From a checkpoint of a small transformer trained on Wikipedia.
Architecture: RMSNorm after each block, rotary positions, tied embeddings, normalized queries and keys.
MLP neurons of a small language model. Each row is named by its layer, matrix (gate and up: input weights) and neuron, and shows model dimensions 256-351. Each number is 200 + 20 x the weight over its row's rms, rounded and kept within 0 to 999. A neuron's up and down rows have the sign that makes its largest values positive.
A block is one neuron, or neurons of one layer that tend to fire together. After each block is what it responds to, as a language model described it from the Wikipedia text at the highest values.

L4.gate6,238,197,235,187,203,205,220,188,185,194,215,197,198,181,171,185,191,185,201,188,197,190,210,226,187,179,221,190,194,210,229,244,212,168,194,208,210,268,181,205,232,198,206,205,182,210,193,207,196,208,220,186,203,199,202,159,221,195,190,174,228,177,203,240,210,172,194,210,164,184,200,192,191,193,212,197,229,192,201,203,212,191,161,175,222,195,197,154,207,200,193,208,191,190,236,187
L4.up6,243,215,237,181,210,165,198,198,203,179,226,189,225,205,203,198,186,177,208,222,210,208,179,218,225,185,192,185,201,178,239,209,162,214,225,244,154,218,240,189,204,211,167,229,211,174,230,179,188,203,165,170,213,181,188,193,186,198,201,199,202,194,159,205,203,187,196,169,168,186,224,183,174,203,209,201,185,198,223,206,205,172,173,169,196,175,207,175,240,196,192,211,198,205,218,206
L4.gate720,200,194,204,216,213,161,205,196,189,195,169,215,200,198,201,222,191,187,235,175,217,202,177,186,183,166,211,182,176,190,213,196,210,186,206,247,159,175,212,195,210,186,188,232,190,211,195,223,195,213,206,198,207,222,192,181,198,213,182,233,179,201,187,215,208,175,210,197,213,216,161,197,188,257,185,192,179,231,214,196,207,205,198,195,191,192,222,218,213,248,198,192,241,203,201,208
L4.up720,215,198,207,232,214,201,219,195,196,207,202,201,208,178,222,200,229,176,199,201,180,191,179,192,208,158,159,133,195,213,227,233,187,225,239,228,150,214,182,215,181,177,175,176,197,212,232,227,206,184,175,213,163,201,193,199,200,209,178,198,197,218,182,233,239,189,218,168,227,187,160,187,229,250,196,216,221,215,228,210,183,166,214,196,192,209,188,192,202,225,202,187,229,188,201,188
L4.gate1102,175,205,209,190,201,197,164,204,205,234,198,141,192,257,187,164,183,216,185,218,187,227,209,190,197,172,205,207,209,183,179,202,191,196,192,193,169,192,225,176,240,194,172,218,206,218,236,173,171,214,174,181,194,228,200,216,192,188,188,204,192,205,222,214,173,229,193,228,228,201,224,190,217,237,217,250,206,228,168,173,191,221,173,187,167,186,210,175,226,195,215,178,192,178,207,183
L4.up1102,185,203,195,239,251,211,194,193,250,192,197,201,212,211,195,219,205,180,175,179,193,189,186,210,183,183,214,206,194,186,235,220,201,219,196,174,231,178,268,209,220,237,160,176,168,187,233,218,152,211,180,204,217,206,195,212,210,194,209,203,182,182,187,190,198,193,190,188,187,182,214,217,202,188,166,244,183,189,217,167,232,207,220,187,203,217,188,179,205,178,185,193,197,211,201,233
L4.gate1270,182,176,190,230,239,201,213,173,198,222,195,195,199,177,194,199,184,173,198,199,206,201,235,208,223,191,168,215,183,183,185,217,244,198,207,199,183,158,220,186,194,195,211,169,169,200,184,216,215,209,164,216,202,180,215,194,201,192,220,167,161,210,145,193,197,174,172,215,202,202,212,225,154,196,204,212,194,222,203,173,223,191,205,177,204,183,183,204,202,191,213,179,221,193,168,200
L4.up1270,195,172,190,210,218,193,224,179,183,206,207,211,213,181,193,207,185,164,193,196,197,184,232,197,213,183,186,203,193,179,173,226,236,215,203,197,184,158,219,195,202,198,195,172,181,193,191,215,199,213,179,198,212,180,200,205,198,201,190,158,177,193,158,197,219,180,173,220,212,170,204,238,141,208,195,214,201,218,204,194,212,207,210,181,201,195,178,175,213,180,209,192,215,186,161,201
L4.gate1293,225,173,191,223,177,223,211,192,175,224,175,232,201,207,168,197,184,211,181,202,193,216,174,176,174,188,220,202,238,190,229,192,188,195,191,196,190,200,221,199,207,176,164,224,184,217,208,205,212,222,187,175,209,197,190,216,195,194,185,221,199,189,213,206,180,167,159,191,169,198,203,212,181,242,196,162,213,206,168,194,174,197,171,180,199,188,200,196,178,169,186,212,215,215,220,183
L4.up1293,238,179,182,237,173,209,192,204,197,242,193,230,207,180,159,189,206,213,176,184,213,197,176,218,183,211,217,197,230,173,199,180,216,191,210,204,181,188,205,181,194,168,213,194,204,172,238,225,192,183,197,206,189,161,201,247,181,163,196,219,176,184,197,206,165,182,166,221,194,205,197,216,195,227,182,185,225,190,187,207,187,183,173,183,191,200,200,184,195,188,198,217,218,205,211,174
L4.gate1300,224,210,187,213,183,193,198,199,192,222,204,230,155,203,246,208,152,187,196,188,212,213,229,180,199,200,194,179,201,217,212,186,182,198,151,196,187,187,186,200,206,216,167,201,178,214,189,165,199,196,206,206,223,199,162,185,204,182,184,239,198,167,177,215,209,180,194,229,202,178,180,217,196,207,199,211,166,239,209,216,173,183,205,218,174,194,187,201,226,192,219,166,161,182,224,190
L4.up1300,199,213,193,251,205,191,218,221,166,233,181,200,226,192,189,189,170,202,236,212,183,177,206,205,216,213,202,150,201,153,178,200,218,245,211,224,169,176,157,196,193,195,245,183,196,224,198,214,208,212,170,227,179,198,213,187,197,172,183,179,189,199,235,188,196,213,171,189,192,208,161,205,221,222,188,209,153,240,205,216,205,200,184,235,182,190,210,190,213,194,199,198,212,212,196,201
L4.gate1404,202,237,204,209,218,172,189,189,201,188,182,202,181,183,215,237,191,196,199,193,205,241,160,217,249,195,199,181,213,204,214,196,127,194,222,193,216,232,170,220,195,213,196,240,191,209,182,201,202,212,171,174,194,177,187,183,196,203,217,221,207,199,219,209,199,177,209,192,211,194,187,222,189,183,198,196,215,209,229,175,177,209,214,181,186,206,186,205,172,186,191,202,175,189,185,183
L4.up1404,220,211,155,181,218,175,232,223,174,197,207,200,177,201,220,218,208,155,197,176,198,193,177,218,246,189,233,178,193,216,217,166,167,180,194,189,204,216,166,201,178,221,158,222,197,220,195,208,220,204,237,198,196,202,199,191,191,210,184,209,200,183,157,156,199,190,207,219,220,233,223,179,191,158,205,208,202,228,184,206,176,186,188,189,180,197,206,200,187,159,194,222,217,207,211,213
L4.gate1506,204,173,228,219,212,195,181,191,196,195,199,184,205,239,173,204,197,158,184,184,220,227,206,193,184,171,198,205,186,196,207,267,203,228,191,213,178,178,196,212,222,210,169,225,211,223,205,167,195,213,190,253,221,199,175,208,171,198,143,180,185,181,182,217,184,209,198,213,236,206,179,181,198,219,199,213,209,258,209,212,199,194,183,221,176,169,182,213,206,216,199,194,204,199,207,245
L4.up1506,190,220,167,211,227,204,200,210,195,187,197,196,192,230,193,223,196,180,193,214,158,191,192,226,189,152,199,172,189,199,167,185,185,203,205,205,156,221,223,199,208,223,192,186,209,218,223,180,185,230,241,232,204,220,207,228,204,216,175,203,189,236,208,213,193,183,186,183,180,222,216,202,165,268,196,203,205,216,196,203,215,178,202,208,193,202,192,188,228,259,237,187,204,221,205,208
Year numbers as whole tokens or first pieces (1977, 2020, 196-) in dates, tables, lists and ranges before a dash, comma or parenthesis.

L2.gate333,218,199,184,205,197,184,194,196,179,196,203,183,197,195,236,179,203,189,225,223,230,209,200,172,216,226,191,194,200,190,200,187,208,176,187,170,177,206,165,154,168,215,176,232,178,216,211,202,190,196,185,208,184,224,178,205,182,188,172,214,246,167,191,220,236,190,219,214,192,185,199,203,196,209,215,223,216,199,207,243,210,155,195,233,191,178,211,173,177,201,224,194,209,208,188,190
L2.up333,235,184,178,211,205,197,183,212,195,190,243,197,203,175,200,210,178,161,207,174,223,213,220,202,220,194,201,200,208,171,200,180,176,211,208,217,178,194,188,188,209,191,189,186,191,189,217,229,197,201,188,185,188,187,182,220,212,185,192,190,207,173,159,216,188,185,191,215,209,201,187,207,216,238,182,222,213,202,223,251,207,187,177,215,173,204,197,177,227,199,206,210,198,192,187,186
Year numbers that complete a date right after a month name, day-month, or "born", e.g. 4 December 1999, July 1987, born 1950.

L5.gate304,203,190,205,180,209,211,197,190,178,218,221,219,223,182,215,206,206,177,182,200,204,206,188,204,210,184,173,153,209,201,186,180,191,229,208,200,221,211,208,170,211,196,184,189,175,205,188,196,171,227,185,188,188,174,230,197,197,233,181,201,212,204,223,212,227,166,187,186,144,189,186,180,193,235,212,222,173,227,162,206,173,177,207,178,147,220,241,176,206,208,210,193,207,167,168,232
L5.up304,209,203,225,194,210,220,175,169,176,201,190,193,215,175,216,224,223,181,215,197,199,199,197,208,204,177,158,156,210,196,190,207,187,206,200,192,214,192,205,176,219,203,183,198,152,213,157,222,158,212,205,205,205,194,224,208,201,211,204,167,201,182,227,243,221,181,189,185,167,167,195,193,222,244,217,214,175,263,164,208,149,205,204,194,145,202,235,178,197,206,182,215,226,171,173,216
L5.gate332,166,188,240,199,217,211,201,235,205,204,198,182,224,189,207,201,141,206,185,182,233,213,196,182,222,197,193,174,165,187,181,215,176,241,185,188,190,196,193,224,219,168,199,174,190,229,194,196,161,208,191,214,185,181,199,197,221,196,187,212,207,175,197,223,247,179,155,185,218,217,187,196,179,193,219,211,215,213,201,196,186,191,178,171,211,172,188,184,188,206,229,187,203,199,177,164
L5.up332,199,192,199,169,217,190,190,211,228,186,222,223,215,190,213,193,168,178,196,176,208,189,214,214,179,223,208,179,187,230,172,208,149,191,177,180,209,246,206,167,218,173,200,200,160,223,205,180,206,231,194,179,209,221,207,186,186,205,196,251,194,202,195,167,226,191,197,200,174,219,179,199,187,187,211,222,191,200,178,221,193,204,195,190,210,187,208,202,191,191,225,160,206,191,192,193
L5.gate532,173,193,173,197,177,181,192,215,143,197,214,222,213,178,187,237,210,180,211,203,252,206,208,208,202,223,196,196,216,176,220,238,189,214,171,186,194,201,239,227,212,166,187,176,199,240,156,180,182,198,199,224,191,202,223,186,198,229,194,170,224,204,200,187,225,178,207,191,160,179,163,182,222,207,176,228,213,230,209,209,198,207,211,165,230,186,204,181,217,217,206,236,210,181,170,196
L5.up532,220,197,206,212,204,174,181,168,200,176,184,200,198,180,223,230,196,186,223,211,177,217,225,176,210,228,200,188,185,212,201,188,189,185,205,181,208,187,197,181,167,185,220,218,194,260,170,215,206,206,214,193,205,214,196,193,194,220,237,156,214,184,182,208,194,202,221,202,222,188,204,177,176,156,202,188,213,173,172,208,162,207,181,192,229,193,174,206,210,208,170,217,218,205,163,200
L5.gate551,168,212,172,196,176,205,210,221,174,182,209,234,243,204,197,218,174,189,176,212,203,209,171,181,174,193,195,172,205,195,239,194,137,205,177,234,200,197,213,202,209,181,195,200,209,165,188,169,203,214,188,183,204,205,187,206,218,182,132,208,210,204,189,167,214,195,201,160,229,216,190,216,199,212,201,201,199,217,185,171,197,202,216,202,217,191,186,187,199,180,180,210,201,205,157,184
L5.up551,199,174,197,208,180,211,203,220,202,221,226,202,218,177,187,194,178,195,187,233,226,216,154,197,198,189,208,168,193,218,187,220,159,201,221,204,200,186,221,189,206,188,172,206,223,187,177,167,214,221,158,213,239,180,215,194,181,226,151,222,214,218,193,202,222,186,210,212,204,205,181,200,181,203,183,197,193,210,198,154,199,200,202,219,210,181,211,218,213,226,208,217,192,220,163,186
L5.gate563,212,197,197,212,227,173,188,209,222,184,222,217,187,227,197,190,163,173,203,195,209,213,196,217,222,160,219,209,204,156,173,213,200,204,216,207,180,176,184,236,191,198,200,216,186,212,202,214,195,199,183,184,201,205,186,192,187,208,240,193,178,198,192,201,201,174,160,171,177,225,215,233,204,215,193,208,180,192,180,211,203,175,162,225,165,190,198,187,234,196,230,223,217,170,171,217
L5.up563,184,187,228,238,195,235,179,152,171,188,185,225,206,225,206,185,204,229,199,201,184,177,198,205,218,236,228,178,191,186,199,168,175,240,206,161,194,178,168,223,228,206,159,213,181,201,171,209,204,174,192,242,169,222,200,205,253,185,209,182,221,204,205,175,220,186,221,196,186,213,201,205,171,189,182,199,189,223,177,195,207,189,210,212,205,231,188,210,181,222,164,184,212,213,187,222
L5.gate785,199,160,208,209,221,217,231,216,181,218,208,222,218,208,253,196,219,207,185,217,205,198,189,201,194,200,188,173,216,196,189,219,181,209,226,184,201,190,198,192,227,180,220,193,207,180,150,178,199,195,203,159,194,228,195,237,214,211,182,225,217,198,182,198,197,185,176,209,223,187,193,183,193,221,197,193,173,218,218,177,170,184,189,200,212,188,228,224,212,226,222,192,210,170,176,234
L5.up785,227,209,199,229,221,200,202,169,222,207,219,237,200,241,228,201,192,209,205,201,198,228,163,215,189,172,184,182,185,171,215,192,224,193,191,201,236,195,248,184,198,237,190,191,187,227,174,200,183,235,196,162,203,177,171,192,197,204,207,218,156,228,218,211,244,190,232,241,208,199,197,204,199,195,196,215,192,225,209,195,199,206,167,208,209,221,248,176,183,215,177,204,181,198,212,224
L5.gate1073,238,188,197,214,226,213,180,209,193,180,217,252,268,208,202,213,189,174,206,187,184,234,163,204,195,189,201,197,201,198,202,226,150,224,203,213,192,151,238,197,202,188,167,197,207,204,212,229,177,200,182,203,206,195,193,208,220,208,190,193,204,202,208,203,189,195,184,187,209,200,206,160,197,237,185,239,230,222,181,187,199,233,213,193,162,178,211,183,189,178,210,199,185,183,130,222
L5.up1073,176,176,189,199,203,150,171,180,214,196,211,200,214,201,209,218,180,181,172,213,195,205,165,194,206,205,197,191,177,196,199,206,180,211,192,217,162,185,192,191,205,179,198,229,210,184,227,201,188,202,173,181,189,221,219,193,184,183,165,195,201,178,211,221,202,191,190,206,235,190,202,194,199,212,213,221,195,237,164,192,207,206,212,176,162,185,210,175,196,209,223,193,189,218,173,185
L5.gate1287,181,182,240,240,189,231,166,236,220,197,191,192,148,204,211,191,170,191,149,209,231,175,198,186,197,166,181,224,229,179,205,177,151,226,212,186,207,174,202,190,216,216,172,194,237,186,200,191,188,209,163,185,212,187,199,206,216,178,193,215,177,196,203,205,218,205,198,205,204,211,206,168,223,217,173,203,208,258,179,190,183,205,217,238,173,204,189,211,192,194,207,196,171,205,154,190
L5.up1287,211,194,213,182,218,202,178,199,158,159,202,191,208,239,209,203,178,175,205,174,202,181,180,224,173,203,196,181,196,197,161,195,168,207,169,209,219,212,200,189,216,192,167,204,181,189,205,209,186,213,189,210,202,155,160,198,206,212,198,183,208,175,194,217,183,196,182,184,218,158,166,191,180,223,196,216,162,228,149,169,249,210,211,165,208,199,204,182,187,195,202,203,205,167,191,195
Year tokens in narrative dates, often after in, until, from…to, or a month, or as the last digits of a split year: 1929, 2016, 18|53.

L2.gate1152,208,225,196,184,192,205,197,195,197,169,173,211,205,212,209,183,204,212,195,178,209,215,181,177,224,167,188,190,198,177,185,165,216,202,181,233,188,200,182,212,207,210,196,237,186,228,194,205,172,161,188,224,205,182,213,199,240,173,204,209,232,186,222,172,189,164,245,185,201,195,196,216,195,207,196,223,199,189,186,226,172,206,218,187,197,210,181,191,210,166,218,183,202,199,221,190
L2.up1152,192,187,230,195,209,214,206,212,214,203,221,168,190,211,188,193,217,217,209,169,202,196,216,205,202,194,179,211,198,196,188,201,196,185,180,198,175,186,198,247,165,175,232,182,193,201,196,222,181,215,168,200,224,207,223,193,187,203,186,220,177,200,175,164,221,213,185,173,225,219,217,199,196,181,211,198,218,190,175,238,214,174,147,214,216,229,216,244,201,213,213,199,202,181,214,172
Nouns and title pieces in discography and sports text, such as album, music, single, chart, opening quote marks, UEFA, FIFA, NCAA.

L5.gate75,202,188,207,190,202,200,223,226,168,196,188,191,183,223,223,205,230,194,195,207,196,233,201,189,204,166,229,165,183,200,228,192,179,190,164,186,174,199,177,219,166,210,169,181,192,200,176,232,191,178,175,187,193,192,206,212,197,220,189,215,217,215,155,207,194,176,172,211,198,180,176,212,198,191,217,187,184,231,199,166,148,185,212,178,223,189,186,203,189,190,216,215,199,201,189,195
L5.up75,167,222,220,176,210,210,201,220,198,200,197,222,195,238,219,189,183,236,226,172,230,235,190,174,201,206,216,196,219,187,207,176,200,177,227,168,205,181,191,210,160,238,185,183,180,185,181,245,171,206,192,171,195,198,169,226,195,220,215,230,201,202,164,231,206,186,200,203,215,162,181,191,218,180,209,205,218,226,222,154,198,194,210,203,269,205,190,198,224,182,235,173,193,158,193,204
L5.gate124,195,202,212,179,193,191,196,183,212,249,168,173,169,165,214,175,207,180,223,206,225,222,202,248,186,208,200,181,178,210,215,205,222,199,199,229,180,259,183,197,203,214,187,188,187,236,194,194,213,224,191,164,204,194,216,170,195,226,196,179,181,200,219,239,217,186,155,212,146,212,193,224,207,225,235,208,231,200,172,211,202,170,179,217,232,209,187,211,187,190,180,179,174,206,216,182
L5.up124,202,210,206,208,157,223,214,177,235,187,179,235,159,215,204,221,209,248,179,203,196,244,201,217,182,171,175,170,180,180,178,173,163,188,222,189,204,206,187,176,221,190,182,229,173,212,198,239,196,179,216,195,193,169,204,199,213,205,133,175,197,215,212,181,231,189,228,214,183,207,193,205,210,204,187,209,215,212,149,202,208,190,188,184,220,206,214,183,170,193,191,187,182,182,203,230
L5.gate200,181,230,201,215,223,193,206,207,186,187,204,185,183,208,219,212,203,196,178,227,219,215,198,187,232,189,189,165,178,210,195,238,195,183,198,215,180,201,206,215,195,209,222,172,214,212,175,170,193,189,179,200,187,191,203,199,218,194,200,198,213,211,226,200,184,188,182,223,180,178,166,226,219,213,180,200,218,211,166,186,135,215,214,200,212,210,188,209,188,220,207,217,232,205,187,172
L5.up200,212,224,206,195,205,204,230,190,210,223,186,224,214,227,223,208,225,184,152,229,189,219,194,237,214,221,180,193,198,193,200,230,193,200,203,225,205,249,201,221,162,226,203,200,184,175,210,162,212,229,197,204,187,232,209,209,209,175,185,185,209,223,184,210,213,193,175,235,192,175,181,194,188,176,162,162,194,231,187,205,178,206,225,203,187,213,175,179,210,206,222,182,194,182,213,214
L5.gate620,216,202,257,227,238,222,181,193,200,213,180,186,198,192,206,194,208,218,203,199,230,200,179,222,217,197,204,162,195,190,212,231,180,191,194,205,159,202,189,224,186,231,262,193,254,250,197,191,222,191,186,194,217,215,205,181,205,216,209,216,204,186,188,242,221,169,218,221,169,209,171,207,209,212,205,191,207,208,168,170,227,193,205,200,200,205,202,208,196,229,218,190,220,206,216,209
L5.up620,210,197,236,187,164,223,188,233,213,205,216,212,189,200,209,171,196,194,183,193,248,245,203,211,230,177,221,166,192,209,178,256,173,212,187,184,176,205,216,184,169,224,210,213,220,205,198,203,208,221,186,182,198,217,198,225,203,183,218,242,193,206,225,222,201,160,196,186,201,179,182,197,202,212,199,182,197,202,155,208,209,182,202,186,219,198,207,193,219,199,215,200,191,170,203,180
L5.gate975,199,211,234,239,175,215,202,211,220,214,228,198,213,223,178,176,182,210,213,166,174,186,202,182,213,224,212,186,195,184,186,220,199,194,207,226,196,218,198,253,209,222,174,236,208,204,209,193,206,215,186,209,214,243,195,170,217,209,177,226,230,209,198,224,194,173,205,204,251,192,199,182,202,222,203,214,253,200,190,193,225,199,223,192,231,215,226,163,211,206,202,198,178,204,192,227
L5.up975,192,191,166,184,198,190,199,186,226,203,193,231,192,144,220,226,207,196,196,184,205,205,173,164,210,217,174,173,192,183,238,197,191,188,201,193,216,194,196,212,207,195,208,224,221,189,196,189,159,256,176,212,191,208,229,211,203,207,196,196,201,207,188,216,209,202,205,218,212,194,159,184,206,215,231,130,184,184,187,176,165,201,189,174,197,175,191,203,197,163,204,197,197,172,205,201
L5.gate1053,201,197,171,206,205,195,214,226,153,223,195,189,171,184,230,191,194,210,189,205,191,204,177,222,197,186,213,168,244,216,194,223,168,180,202,203,213,200,209,229,182,174,210,200,219,207,202,202,215,227,179,211,214,212,182,181,201,246,195,198,210,211,190,195,197,184,160,203,182,222,199,190,174,199,200,191,164,201,191,213,202,202,195,177,213,218,227,208,194,171,215,179,204,223,190,217
L5.up1053,213,204,182,216,203,215,227,213,199,212,184,167,223,201,182,183,206,203,217,178,197,190,173,197,190,187,196,200,206,231,229,242,177,195,208,225,205,186,206,180,197,198,217,215,212,185,188,200,195,222,198,192,210,206,201,203,213,188,177,186,194,224,207,224,216,197,155,192,210,201,156,209,148,226,189,222,206,205,236,212,180,220,183,205,235,192,208,210,197,203,192,206,220,202,191,182
L5.gate1163,181,198,246,170,211,212,193,224,193,189,177,230,240,206,235,197,214,196,204,178,147,205,239,199,228,186,208,211,166,198,171,192,206,213,210,177,173,202,226,199,219,211,209,233,170,188,180,209,208,223,203,172,210,182,204,153,208,185,161,182,189,190,178,220,198,190,191,179,181,204,216,182,222,193,230,178,181,207,189,158,223,218,208,227,217,214,167,171,208,200,205,185,240,164,218,185
L5.up1163,181,242,236,165,201,176,179,215,166,217,230,180,190,231,207,199,187,177,183,199,184,202,218,192,195,200,142,167,191,186,242,205,140,186,190,201,202,201,183,223,193,195,222,215,192,219,205,186,171,179,152,243,193,192,170,213,216,188,144,204,182,181,194,156,209,214,208,204,173,234,174,225,178,195,209,208,228,206,192,197,175,181,187,208,217,198,204,208,178,212,189,195,212,190,201,212
L5.gate1505,207,215,202,234,215,207,184,186,208,217,197,218,194,196,221,187,208,195,191,196,206,200,182,212,228,222,181,178,197,187,176,208,212,218,196,213,201,207,185,197,204,185,218,168,194,210,185,227,230,225,161,199,204,233,186,224,191,207,167,222,203,217,214,199,200,194,185,192,204,154,227,195,178,235,210,185,230,203,220,152,214,186,197,156,165,221,217,228,197,206,219,203,218,217,219,174
L5.up1505,208,216,195,226,188,184,197,204,218,209,157,210,195,202,228,195,200,186,167,219,242,209,210,225,234,200,226,188,214,217,163,212,186,252,187,204,198,230,182,218,191,195,223,179,197,214,195,216,241,248,180,219,207,207,224,225,210,172,201,224,216,205,221,189,204,185,190,213,180,186,210,177,193,192,223,175,218,186,213,152,214,198,196,161,167,199,200,184,208,195,186,197,206,202,228,216
Nouns about music and media, such as music, song, album, film and Chart, often in Wikipedia table cells (Chart (1986), Directed by, download).